Part of a small language model's weights.
Size: width 192, vocabulary 8192.
Architecture: LayerNorm before each block, no position embeddings, biases, tied embeddings, ALiBi.
Training: a variant of Muon for these matrices, 236M tokens, 7209 steps.
MLP neurons of a small language model. Each row is named by its layer, matrix (up: input weights) and neuron, and shows model dimensions 16-111. Each number is 200 + 30 x the weight over its row's rms, rounded and kept within 0 to 999.
A block is one neuron, or neurons of one layer that tend to fire together. Before each block is what it responds to, as a language model described it from the Wikipedia text at the highest values.

Description: Possessive apostrophe. Apostrophes of possessive 's after names and nouns (Rand's, the label's, Women's); weaker on surname starts after first names (Di, Bo) and "an".
L6.up41,200,184,203,185,174,194,206,223,138,192,172,266,183,194,150,230,227,204,221,218,204,208,223,208,167,227,182,211,181,217,161,250,213,232,203,255,145,158,210,206,203,194,213,197,241,210,220,157,170,204,251,170,229,221,179,180,196,173,167,216,202,178,205,147,203,177,200,203,171,211,195,151,204,201,192,155,179,202,178,259,176,239,181,177,214,233,158,129,180,248,230,201,233,203,175,194
L6.up131,210,233,210,190,182,206,221,175,141,226,169,219,264,206,233,172,171,216,240,215,195,217,213,254,197,210,130,134,195,205,225,185,220,220,192,218,156,232,173,176,240,208,180,228,210,220,253,229,183,195,250,219,179,253,211,219,245,263,174,212,209,195,204,212,240,183,141,218,147,178,185,174,139,254,221,231,169,192,186,188,208,164,208,200,220,225,175,202,214,180,216,170,162,189,199,178
L6.up213,193,135,223,245,210,149,187,205,244,255,213,152,196,200,212,218,216,224,203,219,203,213,187,195,198,211,210,194,215,234,212,232,169,215,224,244,179,213,214,149,185,182,201,217,225,144,177,268,209,282,174,239,187,185,192,202,173,220,205,203,192,185,213,189,202,242,196,178,213,224,155,209,184,186,211,178,240,219,198,270,152,210,241,187,239,198,255,202,130,195,224,156,222,222,190,252
L6.up237,201,241,196,196,214,201,247,220,165,247,221,204,181,143,185,183,188,240,212,195,208,216,192,185,188,165,179,213,221,185,153,208,216,221,188,247,166,206,166,217,219,222,227,251,189,226,217,206,136,233,214,250,237,256,162,234,179,160,211,173,178,206,214,143,216,219,235,214,169,176,220,197,181,209,200,180,160,207,217,227,193,214,209,228,189,194,133,143,173,216,155,194,254,142,180,192
L6.up281,203,202,156,241,208,212,159,233,215,218,192,89,268,144,171,200,235,213,190,171,240,199,173,213,281,196,227,212,213,212,208,178,195,230,173,219,215,200,219,208,163,208,150,201,182,228,179,213,239,212,200,213,127,239,241,177,187,206,237,184,224,141,217,166,142,261,221,180,233,216,213,213,264,181,231,218,248,201,150,227,192,220,232,197,188,201,244,221,185,204,195,165,176,248,211,206
L6.up324,205,202,236,229,172,231,174,181,199,221,172,152,208,214,206,222,240,178,170,198,193,177,229,158,200,158,176,236,186,207,207,179,190,207,210,213,219,229,208,198,187,235,196,213,180,200,215,181,174,199,261,225,199,214,210,197,253,116,149,202,190,155,195,183,183,169,232,164,219,206,210,201,198,168,221,202,227,158,264,207,222,170,224,194,197,221,267,243,218,228,241,210,161,216,217,242
L6.up354,167,202,251,208,243,158,190,187,201,202,199,190,209,260,166,184,163,147,168,156,173,239,175,221,182,229,238,201,211,187,184,148,202,207,218,175,201,227,239,204,150,173,218,179,255,208,203,212,234,196,157,158,162,188,196,174,207,274,171,238,269,177,207,199,208,219,268,194,232,191,251,171,210,196,181,162,225,173,206,288,215,238,230,164,161,186,231,187,221,218,214,187,234,229,242,206
L6.up386,226,256,182,246,161,203,162,233,238,155,201,135,204,194,191,201,193,207,207,223,199,242,238,206,262,207,228,167,262,194,188,202,159,196,200,206,193,196,223,211,177,270,243,175,218,181,195,244,226,156,217,193,183,214,178,218,169,204,201,182,157,195,206,218,185,206,205,174,287,231,195,215,247,193,195,156,181,238,184,170,167,191,195,203,171,182,247,191,158,201,197,164,178,222,170,195
L6.up387,208,182,209,166,239,173,164,180,220,194,241,188,203,161,170,232,202,201,225,147,154,239,190,205,164,213,203,191,215,212,163,226,182,204,205,287,165,151,237,215,199,225,232,243,170,203,234,189,222,209,220,237,164,246,147,157,183,174,216,187,193,196,187,180,248,242,252,211,145,226,204,226,216,156,181,207,254,176,174,210,235,197,183,163,203,216,237,238,198,230,165,200,248,248,171,178
L6.up456,225,192,182,236,228,207,181,203,148,203,211,256,231,152,192,145,217,239,240,234,208,214,261,210,226,147,212,239,229,177,189,221,161,197,207,190,180,194,245,182,199,183,224,178,212,261,203,193,159,188,204,259,180,227,178,187,211,141,265,125,225,234,223,165,229,169,213,171,219,187,182,230,215,236,175,181,205,179,195,180,196,232,233,152,228,171,204,200,194,196,180,205,189,189,207,231
L6.up603,244,276,194,267,209,236,202,174,218,196,230,182,195,203,245,142,158,210,218,253,143,196,183,225,193,215,225,183,173,234,160,264,197,200,196,222,178,203,239,209,197,225,161,211,230,226,222,249,143,225,157,227,177,204,163,207,208,177,194,166,189,227,199,158,279,172,216,157,178,186,199,215,181,219,234,212,236,229,187,210,177,179,202,237,172,169,246,194,180,217,142,166,205,140,204,218
L6.up623,228,224,217,210,215,205,171,226,207,199,188,193,190,173,195,234,184,182,219,186,216,213,199,153,128,174,240,220,254,188,148,162,252,204,205,232,207,216,258,231,189,204,175,232,233,194,173,173,215,232,201,219,160,158,204,269,244,209,177,192,158,217,212,245,187,183,196,199,235,199,203,147,182,229,203,142,232,172,182,160,193,179,207,219,206,209,202,155,190,247,197,187,186,164,173,235
L6.up675,271,203,230,189,215,199,180,213,181,254,182,174,192,228,252,202,219,228,152,271,155,222,217,144,211,151,139,219,188,234,168,182,145,173,191,225,197,228,217,156,203,212,239,205,216,170,174,217,213,154,194,229,184,221,190,195,185,237,241,206,177,252,247,213,161,200,221,204,175,170,185,180,180,230,256,175,214,200,209,212,194,201,237,252,177,250,210,154,190,199,175,222,179,229,194,224
L6.up704,231,139,188,201,210,171,129,183,221,267,238,170,185,221,163,265,227,179,224,183,201,237,187,216,215,163,224,189,239,184,172,167,181,249,205,183,168,180,189,190,272,221,206,176,173,142,189,178,170,247,221,185,145,197,216,199,184,168,198,146,223,178,180,234,162,181,138,183,239,198,203,199,200,173,188,183,172,232,189,255,224,201,180,206,172,259,206,174,201,268,195,198,194,245,237,216
L6.up705,227,225,221,278,216,100,179,231,232,209,204,116,150,198,227,195,197,175,198,233,188,194,213,221,262,161,227,192,176,239,180,163,190,214,206,221,158,136,246,165,181,273,218,209,169,201,258,168,185,235,237,222,184,231,186,201,198,246,191,170,203,199,183,186,236,220,230,180,226,216,169,144,266,222,206,184,184,204,212,193,188,158,181,198,208,157,199,189,181,215,213,202,202,232,166,140
L6.up731,259,217,267,226,186,253,194,197,230,202,178,218,198,143,206,188,223,212,229,243,230,247,253,215,205,190,229,226,184,213,187,181,204,208,195,241,189,230,159,217,233,211,227,200,212,243,232,227,186,264,187,204,201,193,173,211,267,232,166,204,187,172,244,167,256,160,184,147,166,197,193,187,152,243,180,186,217,141,151,200,164,211,184,166,204,181,187,173,235,253,191,238,209,197,199,162

Description: Short capitalized title words. Short capitalized tokens like I, Me, We, A inside quoted song or work titles and quotes ("Till I Die", "Show Me the…"), and as name-initial pieces (Me-šić, We-ill).
L6.up6,240,206,154,209,199,241,187,198,170,253,193,207,164,169,163,233,194,177,186,201,216,228,190,238,191,171,207,156,257,190,239,217,228,204,146,232,165,193,197,196,216,166,223,184,143,256,194,207,163,197,187,147,207,226,209,210,255,210,174,186,249,203,186,211,197,239,211,189,223,151,182,226,217,209,224,258,162,173,203,206,227,199,231,189,178,237,234,215,185,133,233,212,203,164,188,220
L6.up70,194,200,244,192,226,158,233,202,174,176,216,215,214,225,184,247,209,186,210,157,199,181,181,159,183,195,177,202,192,115,233,173,177,184,175,207,148,231,191,176,222,188,205,153,183,226,176,169,145,205,139,205,160,179,198,199,205,205,228,244,203,166,198,186,172,202,222,135,237,214,123,186,178,176,174,170,234,172,209,230,221,200,197,156,221,198,236,155,218,237,199,191,228,189,130,209
L6.up77,190,233,206,213,184,206,196,143,196,241,198,170,207,166,226,205,178,221,197,157,230,205,162,200,223,133,162,188,237,206,203,194,195,189,190,195,179,260,197,218,189,154,216,187,223,196,139,198,267,202,221,217,167,217,218,261,210,245,199,148,138,203,214,216,220,209,211,154,243,161,184,176,178,162,253,239,257,166,238,206,188,202,154,175,206,154,188,219,183,196,224,163,242,170,148,229
L6.up108,193,222,192,182,261,212,198,148,217,195,200,168,186,130,166,130,259,137,197,231,227,230,239,160,196,152,179,193,180,164,197,246,159,182,175,214,173,212,216,216,165,140,240,217,152,230,213,117,167,190,231,210,182,149,184,190,196,258,217,183,171,206,207,199,230,156,198,240,233,185,222,165,201,179,210,185,230,188,228,270,187,221,152,152,213,172,231,193,151,192,241,167,218,169,164,199
L6.up118,254,200,196,156,170,133,245,193,163,206,248,199,193,173,237,211,196,179,179,176,225,198,143,235,180,128,242,160,210,170,201,179,147,217,157,235,208,202,223,183,209,239,193,198,203,218,182,190,163,170,269,201,224,209,264,225,177,243,176,226,180,243,210,159,231,190,198,156,214,195,199,216,201,171,177,157,189,194,230,197,155,168,195,190,213,150,189,199,162,211,230,184,218,195,255,193
L6.up127,180,220,173,178,184,206,251,165,177,239,171,203,234,216,226,167,219,238,170,200,222,209,177,143,174,234,164,188,229,185,135,174,219,200,201,166,209,146,181,210,223,196,213,219,188,149,182,188,146,240,239,150,215,180,243,194,142,189,208,185,180,193,269,194,195,182,147,220,176,226,213,193,166,173,169,186,209,183,179,219,195,202,224,155,178,182,179,173,190,196,238,193,237,206,207,217
L6.up214,201,149,221,217,210,241,171,202,236,190,188,242,152,109,198,196,222,177,242,226,225,197,157,129,203,228,187,185,183,184,192,212,236,214,170,177,178,190,191,194,231,146,192,199,225,202,220,150,189,238,187,198,173,239,206,191,172,176,209,108,229,225,173,170,230,191,205,205,244,178,169,192,232,201,169,179,239,173,263,197,179,227,174,157,148,205,188,179,199,184,184,180,206,195,273,186
L6.up302,221,222,242,256,187,200,104,203,213,252,181,182,163,185,187,207,221,186,192,273,156,192,231,205,251,189,234,228,167,212,144,208,157,199,188,233,195,235,214,197,226,176,168,208,219,223,184,217,169,237,216,276,168,244,198,185,165,208,137,210,232,150,202,224,247,237,154,215,249,171,209,197,199,184,228,215,196,193,244,203,234,190,213,193,225,193,254,172,214,166,184,230,203,185,199,195
L6.up325,203,239,216,234,221,216,151,167,201,220,197,173,186,236,237,162,182,248,205,155,230,220,191,232,175,195,247,153,239,175,166,268,153,201,184,207,177,209,196,178,190,202,216,200,205,214,184,241,183,180,237,194,158,250,197,209,202,199,176,214,159,253,244,209,202,228,221,227,196,138,198,183,195,172,249,245,269,170,237,216,178,193,179,139,177,185,243,182,184,250,232,173,248,218,241,212
L6.up350,204,158,217,197,210,193,166,224,201,217,250,168,165,204,161,201,223,149,177,226,183,204,223,198,237,156,289,182,256,173,147,171,178,186,242,220,208,208,213,162,228,176,231,194,236,201,214,235,166,173,237,247,121,186,191,204,219,174,190,254,232,194,151,251,214,282,210,172,233,165,249,204,236,184,242,161,222,163,227,223,227,206,163,172,176,190,245,217,214,210,201,209,238,233,209,160
L6.up379,269,210,223,194,161,219,218,198,199,191,193,166,224,236,164,244,204,237,279,238,238,236,198,199,225,170,188,242,211,183,159,192,197,264,197,200,173,179,240,273,224,191,210,220,167,173,215,221,213,216,216,244,155,187,189,204,190,214,184,189,225,182,132,202,172,218,169,190,207,187,191,160,219,183,234,128,196,170,171,239,218,209,215,220,188,233,268,212,195,169,212,132,168,208,164,187
L6.up503,235,163,178,265,190,171,214,183,231,221,212,193,201,159,199,198,234,232,231,156,191,203,156,146,218,181,185,223,230,193,206,228,168,217,205,251,150,214,197,151,217,182,243,182,176,169,181,184,163,255,228,256,180,261,222,228,160,208,233,243,220,193,204,216,148,255,243,191,255,202,177,204,259,187,167,181,200,167,237,263,258,246,180,228,213,235,217,189,209,192,141,163,210,214,214,215
L6.up566,197,172,219,185,275,237,166,197,212,263,237,221,199,216,185,164,184,205,193,253,224,251,227,213,204,195,210,217,166,173,226,188,204,207,201,203,180,190,200,190,189,196,245,170,212,216,168,166,232,235,224,208,171,245,182,193,216,182,169,180,189,246,199,179,196,167,186,216,205,194,185,252,211,192,130,191,204,193,224,132,237,151,131,160,251,252,224,175,239,143,261,245,217,197,247,218
L6.up706,153,217,220,211,210,239,217,197,225,255,221,206,233,163,174,128,210,192,161,223,254,259,230,215,203,238,199,159,220,149,249,184,202,177,211,177,188,200,157,207,121,177,223,197,205,258,158,163,161,206,182,239,197,227,195,261,234,241,252,208,147,241,186,178,204,173,227,161,213,175,188,158,193,168,208,193,215,183,246,206,213,175,205,154,189,152,192,265,147,216,278,185,208,235,179,218
L6.up708,196,195,266,249,146,220,176,256,195,221,243,234,216,238,241,198,179,214,169,179,212,224,187,196,235,253,170,225,284,179,192,194,145,210,161,184,177,215,219,187,251,247,221,240,245,195,150,181,231,190,200,210,213,264,202,213,227,237,249,188,211,196,206,182,142,203,284,210,208,224,212,225,276,134,201,158,213,186,269,200,244,201,222,184,213,226,236,177,179,224,195,168,235,148,207,202
L6.up766,156,190,214,215,181,171,188,215,249,185,202,180,192,167,207,221,243,220,179,168,232,200,189,199,209,167,213,171,209,204,149,243,204,200,220,206,190,208,147,221,218,195,220,187,179,197,211,213,209,215,186,192,197,168,244,206,190,160,230,229,173,164,211,222,163,213,228,197,209,255,196,184,231,241,207,211,255,208,223,158,227,241,180,215,181,239,175,136,211,206,140,239,229,233,230,242

Description: Clause-opening subject pronouns. Subject pronouns he/she opening a new clause after that, when or but in biographies and plot summaries ("that he had"); also clause-ending commas, and, and who.
L6.up101,211,197,190,236,222,215,226,227,226,174,200,202,209,229,189,157,207,161,193,189,207,185,145,189,160,165,261,207,224,160,214,192,191,219,135,151,186,210,177,158,215,226,192,204,224,207,196,191,205,223,180,186,138,195,222,220,220,185,217,246,210,173,202,207,256,228,232,160,223,245,158,182,209,244,187,197,161,203,217,169,195,174,216,237,180,195,245,215,160,169,179,135,201,201,174,214
L6.up106,150,230,173,216,221,228,203,124,173,129,159,242,168,234,202,229,186,230,204,187,209,173,152,223,168,172,186,210,208,207,219,201,250,245,174,219,174,162,194,179,180,228,184,203,197,211,261,185,222,189,227,198,188,261,223,179,186,162,149,210,212,204,189,228,237,188,189,174,220,233,147,177,227,197,174,155,213,220,195,200,199,186,189,176,179,156,161,197,204,227,247,199,237,234,204,281
L6.up125,237,225,169,208,151,182,261,187,227,182,170,182,227,179,157,160,199,232,218,262,253,250,197,188,220,190,146,197,239,220,193,221,247,232,206,236,195,157,154,254,188,227,157,197,156,242,217,196,190,203,233,205,166,219,209,261,210,193,207,225,188,217,223,177,165,230,241,153,177,145,170,138,211,219,236,248,179,246,193,171,195,165,150,216,233,235,183,179,183,182,236,193,233,138,214,213
L6.up185,195,174,176,303,190,208,161,242,162,188,166,236,165,142,213,227,225,206,232,186,199,183,156,184,236,144,164,159,205,207,169,209,245,202,188,194,169,224,183,177,174,155,289,216,208,208,220,152,243,205,221,179,169,222,190,187,195,147,165,196,207,251,207,219,185,153,189,217,198,241,259,240,214,212,215,202,200,209,206,167,222,221,225,221,173,173,194,220,226,211,209,244,259,204,229,200
L6.up186,211,183,192,177,256,168,195,226,163,152,167,177,262,204,143,220,250,156,238,162,229,199,110,153,172,242,176,181,190,232,207,267,176,197,184,210,184,142,157,188,187,216,211,177,176,199,216,217,166,194,196,196,218,196,191,204,190,185,202,211,217,228,210,182,197,175,202,200,174,218,204,212,190,206,202,215,209,178,208,197,202,201,167,199,143,192,221,208,182,181,195,207,238,198,219,244
L6.up196,199,239,218,164,157,189,180,178,185,171,188,205,189,213,206,248,220,167,242,205,175,194,121,201,193,198,224,253,199,216,184,251,217,202,217,176,154,175,218,213,233,158,207,195,174,260,224,218,204,225,231,177,191,226,221,208,169,202,187,229,197,225,217,197,207,213,206,177,160,214,237,193,175,229,199,167,179,186,219,180,276,133,161,150,251,192,210,182,246,226,175,274,209,196,255,199
L6.up264,206,206,120,226,190,166,197,186,239,120,187,191,195,200,193,222,249,185,142,178,225,211,185,176,222,207,187,185,192,189,150,221,241,232,150,148,204,193,181,208,211,192,185,143,167,258,199,224,195,213,223,269,197,184,238,173,162,212,173,218,195,194,240,222,195,155,209,223,198,196,175,193,215,237,163,211,231,171,208,189,259,192,248,263,205,230,237,213,146,186,215,160,253,158,162,252
L6.up283,217,179,179,193,198,212,205,210,238,201,201,279,225,201,234,229,223,192,179,178,214,195,157,216,225,205,148,148,226,236,217,218,211,203,191,235,179,228,185,216,195,128,227,178,211,163,189,264,154,162,173,200,235,252,172,206,186,177,147,211,141,172,169,221,237,188,222,165,196,268,180,225,172,203,191,211,257,198,241,269,205,225,199,237,205,222,206,244,187,195,256,196,222,205,168,211
L6.up304,212,184,214,189,219,184,199,232,253,161,227,254,185,157,209,243,235,200,204,227,258,235,104,203,268,190,216,197,200,148,176,193,175,247,184,211,249,249,200,212,220,205,193,164,191,174,219,213,207,127,183,175,186,234,209,207,207,180,182,147,212,187,154,195,137,207,177,165,238,184,205,222,271,196,200,219,189,189,203,142,130,196,236,187,182,220,208,242,207,235,222,172,248,235,224,226
L6.up317,231,210,172,157,177,175,248,260,261,159,211,193,229,183,213,226,210,171,139,177,215,214,235,128,191,203,163,159,197,201,238,144,254,226,193,192,181,206,173,215,198,236,195,152,157,179,169,135,219,194,222,165,181,207,245,197,194,206,181,215,184,169,207,216,194,182,205,236,166,256,181,170,243,194,235,179,178,190,186,147,276,192,141,199,193,236,222,174,208,190,188,188,193,174,190,258
L6.up470,196,187,166,196,137,178,208,225,194,158,172,172,251,186,181,204,217,219,191,193,177,197,233,198,160,226,236,187,214,225,173,197,196,244,229,196,223,159,221,240,147,220,201,168,165,199,202,228,214,254,172,212,200,191,156,209,261,208,241,245,240,200,185,159,272,175,155,206,229,275,218,192,209,228,179,222,205,222,233,273,195,180,194,245,225,210,185,215,206,256,208,174,246,199,164,242
L6.up473,212,233,208,226,220,208,238,275,228,212,209,205,235,214,206,204,178,170,235,154,190,196,178,189,146,190,224,206,217,193,276,180,200,188,200,129,167,229,221,169,175,262,200,202,147,172,183,196,204,233,229,208,208,192,185,245,190,170,186,248,243,143,170,203,196,236,204,171,180,189,180,215,164,236,213,164,148,221,149,229,199,176,229,196,174,147,217,169,208,204,231,162,197,213,160,242
L6.up540,184,219,136,201,216,206,241,214,237,174,188,234,290,182,201,177,212,146,252,156,211,175,224,222,162,179,240,225,266,179,263,158,211,226,202,216,156,167,236,186,228,180,215,158,191,194,148,215,193,253,231,179,150,256,231,170,199,170,196,207,200,204,228,168,233,214,178,200,172,201,204,240,163,210,194,203,223,213,155,195,219,224,201,155,192,205,227,224,208,187,203,221,229,172,169,224
L6.up562,241,256,192,208,166,155,220,181,197,173,173,200,215,240,206,202,210,169,213,153,258,241,206,210,212,203,216,247,187,243,181,228,202,149,176,190,147,232,242,207,196,212,198,222,158,180,208,171,173,213,147,190,222,219,210,220,153,208,220,190,148,200,211,219,194,162,194,168,168,235,151,182,211,208,214,196,219,178,178,158,201,127,153,209,191,162,225,200,156,210,231,172,188,254,196,183
L6.up691,199,198,186,171,213,129,163,188,249,157,166,240,224,177,203,211,210,174,238,208,188,203,167,205,234,232,191,180,239,186,210,196,199,191,178,199,152,166,165,188,218,161,240,245,174,243,205,177,199,153,155,233,181,186,185,227,204,169,196,219,212,208,197,203,191,219,159,195,253,160,179,196,201,214,187,157,168,174,245,193,203,202,150,171,221,172,180,200,209,211,192,161,151,167,206,242
L6.up701,169,201,217,247,185,158,187,169,206,171,172,223,179,146,188,211,207,230,242,160,239,169,195,184,179,211,171,193,267,262,203,263,165,240,178,213,224,181,224,184,199,156,175,264,177,249,232,209,192,232,253,226,166,228,197,176,169,173,235,198,203,238,202,204,189,223,206,169,300,225,218,181,214,211,198,224,195,247,241,207,184,248,238,227,183,180,194,228,246,176,242,218,224,194,213,206

Description: Apostrophe token. Apostrophe marks, mostly possessive before s (Queensland's, Santa Fe's), plus football-minute marks (45'), opening quotes and O'Connor; weaker on digits and word pieces.
L3.up190,210,173,239,200,218,209,169,212,159,140,207,167,238,207,246,213,223,234,221,211,189,167,208,140,111,191,208,170,161,157,164,161,156,147,174,170,237,173,280,190,226,225,248,196,217,243,221,218,191,224,191,182,209,174,207,179,195,210,253,168,214,191,209,182,208,224,226,178,221,195,194,188,225,214,226,165,195,142,179,210,222,244,169,192,148,182,202,187,232,225,227,169,216,222,206,175

Description: Possessive apostrophe after names. Fires on the apostrophe of possessive 's after personal names or nouns (Barbara's, Paul's, family's), plus weaker scattered tokens like her, The in tables.
L7.up76,194,187,208,222,184,186,176,235,173,231,152,261,220,199,229,167,218,166,176,169,203,203,236,229,192,166,164,222,218,187,175,183,179,205,286,192,183,229,259,239,253,231,182,219,192,210,153,198,203,214,216,179,198,177,194,201,255,216,148,169,201,221,192,174,169,212,228,226,209,207,210,174,181,169,274,181,229,186,222,218,207,224,191,163,167,174,219,149,190,249,194,208,193,184,205,208
L7.up133,252,193,206,319,205,167,224,215,175,219,216,204,167,203,162,202,241,190,178,214,165,190,200,162,172,168,253,255,192,227,182,228,183,221,238,249,164,259,175,222,220,198,212,208,173,251,189,169,128,271,206,217,176,136,182,213,188,244,191,194,181,212,202,219,198,196,196,221,216,212,193,217,204,193,193,193,199,170,185,212,168,204,181,152,215,223,185,188,200,209,196,207,200,158,168,200
L7.up316,230,194,209,244,202,164,169,165,195,156,206,159,237,205,233,188,191,225,179,223,204,245,234,207,227,153,210,211,171,187,227,154,201,247,200,205,164,231,207,163,222,185,219,248,182,203,188,227,220,255,232,224,239,148,182,164,190,156,170,164,155,191,223,201,201,184,232,202,211,233,193,165,202,187,240,198,272,169,198,194,207,142,210,188,223,220,145,209,159,213,176,251,175,182,238,221
L7.up741,197,218,192,214,144,168,196,214,215,196,195,156,263,162,167,207,151,177,231,193,162,157,223,181,144,195,195,204,237,195,190,186,201,224,186,260,212,222,211,227,284,241,201,240,168,235,212,230,187,249,228,195,210,243,233,197,202,220,144,206,140,167,217,194,224,175,199,138,250,204,178,204,200,207,206,211,231,180,277,219,129,158,180,173,209,241,164,203,232,187,269,173,180,188,207,214

Description: Clause-ending commas. Commas, semicolons and closing-parenthesis commas that end a long clause or phrase mid-sentence, before "and", "but", "which", "including".
L7.up312,201,247,208,202,235,155,220,237,169,127,122,241,225,184,163,202,143,203,247,155,205,206,209,200,161,171,196,177,198,215,234,250,222,217,234,160,191,173,204,242,219,232,189,160,189,238,192,220,189,207,258,218,178,248,204,182,201,167,186,195,221,197,230,254,219,222,195,235,236,221,140,206,217,241,215,185,209,171,183,197,189,187,205,228,196,208,227,209,196,182,194,206,232,215,153,214
L7.up334,198,240,186,198,219,193,224,153,228,173,245,176,207,164,248,217,204,189,217,179,197,186,229,185,240,230,153,186,255,185,199,150,203,249,225,197,155,166,160,266,211,211,194,207,245,238,206,189,162,207,210,206,171,192,224,185,265,253,193,222,209,154,202,228,181,222,185,166,178,140,201,239,222,242,194,235,163,148,221,230,191,187,191,182,222,240,185,167,238,166,199,139,136,199,209,234
L7.up367,236,235,158,206,220,201,259,161,198,172,150,201,234,196,185,186,207,194,217,216,225,170,237,247,164,198,229,192,230,161,312,208,187,220,206,168,204,227,228,186,208,213,173,210,195,211,235,200,183,184,212,205,159,209,205,268,178,207,219,213,271,209,178,189,206,229,235,197,198,211,166,200,173,244,166,181,219,211,137,179,192,174,192,197,199,128,232,227,181,184,241,151,234,143,158,140
L7.up642,192,217,126,249,192,173,195,155,255,156,128,221,188,219,208,219,198,208,226,171,210,202,189,209,219,205,159,190,208,181,239,276,244,169,182,188,160,153,209,228,194,181,168,151,204,219,181,191,132,201,193,204,148,218,153,197,213,192,172,190,220,190,187,250,231,192,179,180,210,190,190,211,167,247,219,211,202,169,198,195,163,161,171,212,155,202,228,207,218,217,236,222,182,166,185,201

Description: Clause-joining "and". Mostly "and" after a completed phrase, linking a second verb phrase or noun (dream big and, sent home and); also sentence-initial "He", "who".
L3.up136,215,197,146,209,245,136,188,178,200,235,191,227,194,186,155,249,193,216,239,211,169,206,208,170,171,126,154,169,152,261,205,237,191,228,179,212,186,210,232,229,216,254,220,148,133,225,191,172,188,210,163,202,131,212,207,185,197,174,213,226,215,178,201,234,150,245,251,231,162,157,172,170,204,202,200,195,211,150,201,210,187,241,246,210,312,254,209,211,231,240,237,250,217,200,190,234